Weights of a small GPT-style language model, trained from scratch on English Wikipedia.
Architecture: biases on query, key and value, tied embeddings, normalized queries and keys, attention and MLP in parallel.
MLP neurons of a small language model. Each row is named by its layer, matrix (up: input weights; down: output weights) and neuron, and shows model dimensions 0-159. Each number is 128 + 24 x the weight over its row's rms, rounded and kept within 0 to 255. Numbers have three digits each.
After each neuron's rows, "fires on" lists the tokens most often at its 100 highest values on Wikipedia text that the model never trained on; "fires after" lists the tokens most often just before its 100 highest values on Wikipedia text that the model never trained on.

L9.up327:123120110166096112074124087139096159155097140137146167126148100110135129129146125138150140111138133114147147111119140139078150153142097119159197126105106113118102152093124120133131138161132113159133128123159113167130133149200142102134118114111103163104099124081168100110136121089108141099103122146124159125119114166145128138114134164100142148141127164157076127098110110146137153158125179125098124164095143135154122067108110104109098137131132154122101137099127105164168123125123092
L9.down327:156139099077100146113143109136138115140138100097107100117096160107104116137122102126135139156108150146141103130158135147137137144129122171106103113142172168129141146130161106141111132133122150098170155101103104098123084110107132121119159122144163107134145080169072149127100111149184120169187144124156072144167127132104104161157131132104118143123143120141138135126093116125123134067125146122100110131140141106094123138151163150129148123129125118151110112104108165119083159089178159
fires on: "The", " The", "=", "Personal", "Career"
fires after: "=", " (", "\n\n", "|"

L6.up410:129117115111144121124110130155116129144080087126138120137140117115122111132136130132106155113174162140119118129127107112127123146129097110110146054139141142132152150155142155135118105129184119141153049114139129120124144133107152055183134108125155135126161103135133124169109155160135112128149115103147144059155134144106135108100084154117138129099167098143141079142135132136135122088152160146122150067120109138132129112112131156121136132118133126075114209101125110140125112138139134
L6.down410:148173156124104136156147158103120126159156146131114153140170131135111082127124111113114111146072136121112078095129123138148150133106110154122139135160114104114127114129140113100155150114093141115136127140114117173112145123153093154098082131114100164152134093111148154104104080124092117136104120134098138160100105096112117112144174114175136118139118142109078172156125096173133133156161124090117179160126106117163128145152101097138094164124110118165153092139142158101141091124158133
fires on: "="
fires after: "\n\n", "="

L4.up255:107105138145129130149101083154112101092123115121143114092143142093161132122160133114136122152101129120173136122138142114149167110059108187150110154117103132164107109147149148114116067159149107135134119093100093119154122128117142136111104088123154086152094154137121155099108142143087136153130110129135117152118123176154130141105112118065109175158129096128124147115139128159121125123145125091128139136138082151107152146158145104106174097102141113127121151087137131130149104185136096
L4.down255:166137150105116107116154155141126155169106120159128128156100114125101128121102097143141129113129129132106161090107082154104105152199118086133142067112168125093149135130092074153117101100147148100144119138125151131083126129127149125180142127157124147128160112117129117162141076147159099104142152132109135114145127127080121119169121188154119122111116131119124112114088103129100162118105132142134112113109180118144122111118077167149100120144103170151138132122143151141102152142138144
fires on: " At", " scored", " went", " On", " sent"
fires after: ".", " and", "\n\n", " he", " was", " He"

L6.up66:132119104128129113106153109101159156118125122146138129118081116113139134175117113153087099138180137083109184134129143169099119123097159132136145117129157186124164124166116142161141114119096123111103130115125085124161164157110169115152137089153127117091125110142116100168123154143125112154124155137095120097160102143108133136115129124159172120131139119147157108147143126085110103135159169166179136107092131142129161126118152169128094116133109127077084155149125140141094135119123084
L6.down66:149158148113087162132112149136090121125134168115097138125164112103146126113141142119125166128079128176127111111159121117108133151115109162114101102148079128113121113110146109134111158116132115140126094149097156136107108109181104127100121153108111161173129137128140192086086114105115175145096097117137123176099154098129118129127165116159093137121131117141113106160121122211143105134150139092114122165128078143125110141117116125130135154108141151120187113114141115089153129138129146
fires on: "=", "ing", "ll", "ary", "n"
fires after: "\n\n", " Di", " di", "idi"

L7.up386:137124143114119099141057129119149104116128141104115109085137130118099084122125154122151144117117126151144122125147092099180148157142123152133161139132109142126114113158143117094095128156140103135129141108157127121058122160166131170116101121128081128126130079153140114138123131165093128148115101167162112172086135137151122096135149132179162166125058116145113159119081159164138103114141155088108141129109129117117140115121119182171145116155148133109142139129139117118107138135161102
L7.down386:099110115142088144104167125137122130123123104147118126097122118138093117178131072166114126140148158076120087141088147148113133142098098109112108121158151143129138131118097131168140144107164107105137121106078102114151146161124130119107138110105139157119111183125156174132152109119140112097132129112151157091178162117086139146160111103107128075136167138121125097112187170111142136149098094141118134143168155145154129160130136134152099114151091130150101163119113106155120135093127141
fires on: ",", " \""
fires after: " |", " 2", " 3", " 4", "1", " 1"

L9.up56:080142124143096165166132098143172119130127128153159161141142131170128129141100112131097148140163176115129149158119184118106078101099125127158139146153117153161089129114088104132155160110117086130099152118122113118166120119139170157131146114151131116118118146105141105132140117121171138131106126166140150114164107112095123137085139111128152118094115142140112109074157129099119087142121145122161107181181145103152148115144114136087110152129097124079155141108136077122132112108149131
L9.down56:155089094163165121100119134149122121093152090135119139119132132106121099145109180164119116124135102178104161095172090119128141118113115148099161090151158158122148113156153152179101104108117148094158092089129167115093164149110099110149123145107106101168160162125154127128146101109138102094111153074159151121143149126139177140139108145123109143107146132125147115114110145153104173116155137147139107079105120131117115107131125143147138091120119127170141144148140141104097112106097107
fires on: "S", "F", "Se", "St", " 6"
fires after: "\n\n", "\n", "=", "|"

L9.up131:171129141149123154061132112075095125116114108124126105095108104074143127164100113144126132156146132091150125117109119124135143130104157136123131108129168129132139122188129138113117142145174137073178104076113143144124149116120143142156087085119111100155115136138110133146127144144110088135137171152154171129151080156107132129130127127113134169164106137126115096133144126172089144134160112134080149112095114131139139172111114141140103126146101175139084143108106157143131163127109115
L9.down131:137118123147144128164127106148168115090105083138128140118109132124134136122140112135135151124192156150123128143149092124148121159125106123169151100174114160132151128163117154117166112151109121141064139133130130111138143149130119103097157112157085171129114111118146110127149195113124127081114124147096128089116125108106136149102120142134153095114142099104121120088159159153220109085091145097113148163144115158109100097119091118114139130111110109139134144148148095159129102135134120
fires on: " .", ",", " often", " likely", " still", " not"
fires after: " |", " 1", " is", " was", " 2"

L6.up194:151126131144147125130137144119147154154105115124195144135094115127112106133145165108128145136091127125115125129171105112085119084137109149119123088211149098081129139115152137109122150119128097137137127150176108076098103117118132115137163143153101157144122126152122157094131078102124090116171130099154132128110146109146147137129155106105112180113099134136078157159109114123127110113122122119108152119139118142140141151078060162145143143164126148082142127135170137158130106134123109
L6.down194:115145130151151132132118147142112112105158129172147139172104154096116127123102096092142106134175090121136173139146144117165128133141142148149117126097069121148113133118158133160132143147098157167120139090113146164164150104079114105091100121115110149130127124095167076124155148103105144119108119144116191124108159132077118092124114135070108121175122106110131124116127113063143154125125151124104106123106141168133105113129176157098142100132122119136104100133134170139147149128140130
fires on: "B", ".", "-", "ton", "ley"
fires after: " Jr", "&", "T", "K", " K", " H"

L10.up208:109124083130095136091127135158140113125108153102128119136179151178132100130114085111148149092146144080125121101137103156162139139065144119142142118154157119099162087137203123119129130166142178129139133113134138136113102147136144109160123080139148118131077117126113148148141137162137128136145112129130146121126097132127164122126089133150149123105155104072080171144149156108105135133114119111119116133144130101132094134131110179107126131101097146109103168108127157181130120107122173
L10.down208:094138136047153110150141156144115088148134151116149173113136147092160097136121127137067132148112118148109206128097140121107120097140143123084140111095096112121112121126151104165098172078130139147138128160095113152145151113126137146135132157149153110108171147141119143126115142128097166093127137153134146104068136118133102095176132081136094159146117122140113125111131116116147108133104143130128102163132143150126134158125118153163149143084129121148139139097146153119131134131111076
fires on: ":", "|", "and"
fires after: "-", " Total"

L10.up280:122126116117137156121064102110119100143143117077124089112129105119118125144133156145138164097071111151114118099135137089143144144129125167167143133123122135137108163144169139156126125150128102145143129107126138135141081136146113120108103130090134102172157106169139143112127165110114149162106134118147127191138137104155121142093089071153120087150163152143125107144081152153129108135156171110131121128150138126118116123125139149144124112129148168120150076134162104140085067167151150
L10.down280:151104160122132095145159161165177149127138121152104132116152152132117156108112102160143123128141103126154158122143099165095106135119134097097146126160127116084156086142094093115161113143139111098117111147142113126133188177157151129149133151133074173129106130089128122152124086146156139107118136135094152133104143119084132119159128114106123137093066087088132116119153111136199179109086104123099109141144104108128141141106125152126128100141100108135122162140133138133145150118130112
fires on: " The", ",", "."
fires after: " |", "|", ":"

L10.up472:115131128123129116138101148136113111152111126116167129150110147123109120136126139124140140117156113098118168080120107143098166087126122153168113094124115104092152123125124081120096132141094104143148137130144126146097138146146132096175085146149110206133118138097080112131142115142112138119115146119129180130119127144118160122163132124159130104068109139094096172113117106131109145085111107161081168184148103095125088116110168132166154155121126122162169151137131163107130143119152108
L10.down472:140165122076144167124149155103112189114123145118106124134126111115133135133108105143036115187116091164147124130136126111115136149124100116081151142133158133149103129153083148124186129135103104115125098113124130127166148141151138145106131140137107111164142158130142105141121118106101105123127145124124121097125120140105104137107135127090124153117103105136110098147142137126242115140138144093134122092138143113151117125137084155100146129145131135152115099162136091139115158144156128
fires on: "|", " up", ":", "In"
fires after: "-"

L7.up87:137136142166101097177120129144075159140118084115126161136152091116142109110101112122166123133148156107129138121138074080156117134084146109161125134125125117137121073123116125125137113149139125119110120100148141139122120128123162098195127142116165128128122134123143134173168135118132163103124129126145112121166130142146129115081111114103154135077133123129122123150143124159110154169160133096138148162147139104143102123141040090147070110094110151136125163126167127157143150161121118
L7.down87:133102109129152138075119152134130099133141153113136103121116162099139102107095169145131117088113046126135123107137129132136116113148155128107122150154121080141138125185155124143113138111106137104146122155101091136104150146131136124111162140122145120105166120122161113137126137150145162137187172154079141111116097126106077089147137176136107169138114159114119133128116111114126109136091104169091160118090117153096126140137146130124172129124159137143124112130141150101078124094149185
fires on: "|", " ft", "op", " mm"
fires after: "\n", "-", " bl", "\n\n", " st", "2"

L10.up175:123116147115111121148120113139110143112111132110136109135123147157114181150137113116143144109149106158151127126141144167107145153094074100132113131161134150118151098140141094105125170126167134126106117105119194134115152113146179125161111162115106083154093156148156126121166108146140157122167137132136185131147135158071147124090095077101104110096113127095130129141160174125142138113088082094121107085150154101128128141139106143097151139110132128116166156106144143157116112086131128
L10.down175:119147078099159119147114145114141133144121142120154178144120137102132157097122121126119163114128127111099155124050149122131122153154156129142134125129147119107121093095113134140194147128110140140157093188144100122162129115064097170150167120124158171128109127138114137123118192136112135118110093133130128143101123113149144096129136127150103127133101110130152100107121104098151158118153113125102143146092075099100141112116172130122071145116156121124086145136117158123125178116145123
fires on: "|", " or", "6", " and", "1", "2"
fires after: "-", ".", ",", " |"

L6.up74:139101106145114122082126111155113063138133132102119100140080134149123118111137128107125176137123148135147113141167143126089135143151172067119147134134130097147132109153169098124121125124118108120152170132136082086081120133139118102126130149126121148118134175144156086125163095140155091103145134117149119137140147138099134094153111135113121100103180153161114102161128132144134099127149162116107104152093146115202134086105114118140165147098089177149114146130109115112127094117140127
L6.down74:106149141131132080156133154105156159081135176145121185089121124107119153113142095173100105107115119123133178167119138140108130145088096144139122128127107124101100134110091178164118135101142162150102108188173124143176123123135142132117141114131114110151137095116125113141108143116128188127085126118106107115111125123147124211129149113099111136144124097152125149126126124098123159136125091141157100096129126153096100127160144128139117101147142079124143134117118157167114125164122134
fires on: ".", "B", "G", "Q", "T", "V"
fires after: " H", " S", " A", " E", " B", "T"

L7.up214:136131125134146152080104117150173114150096099097112117159151140152159125131142122093132142126131159066098098113120139116169138135124091115117162154114164144176141109094154121148132122136106145128195090127129121129155138176159119091127119062121129114168089150116139117149146132143105115161114136113124121119116133140128099148101145120162191136138126098176108123124141124103047103149158145103139143113123147145117134126153168147125126128143130096140149108172131115113119084122112116
L7.down214:103125126123120092121104169101123145163142188075138174097127122130146132125113130135085147135108161142132156126153095145152113156151163158118119109154096091100110148144112145124125171095135112082104122104144146134091131105156144151139067140109106135142166090108146175157076155095115135121094127109166106132095117095125138110134139111147093106146127100099129109168153147175126107140146112152142105154158097118163173114150125131140154146110129093127153131130122103125097126145110154
fires on: "=", " on"
fires after: "\n\n"

L9.up470:163140092141093119115131131120128164141089106110131108147140100167128131164100126172106137127092098125138128157129080105181134153091094149152144125123151118155134109118149132142153127115153148105149158121138130115141130139142081110172128109140137118114091152112142098124158144110125090179144139165151111102152103148103152138133130152130128141090127089087083164143121151158139180148094126114127114140084172128131111130093111125117109094074084190114091129102144131155136123110144142
L9.down470:084117106133143156111130088117115146144130122140148142122120123077136122096109119138168118117110152124131125111140125142108153130150131124104170090076174135101127137119172114159139118159132162150144108112128150136135156116139142165145134099127122075145147099077081129156115112111122134164102162160129174075138120082135107130113135096140147149155137116156127140161111119085110148127162161135125113090125099132124067112167145111124102145194085138133135127173131136077130139157145133
fires on: "-", " than", ":", " among"
fires after: "-", " un", " more", " acc", " rather"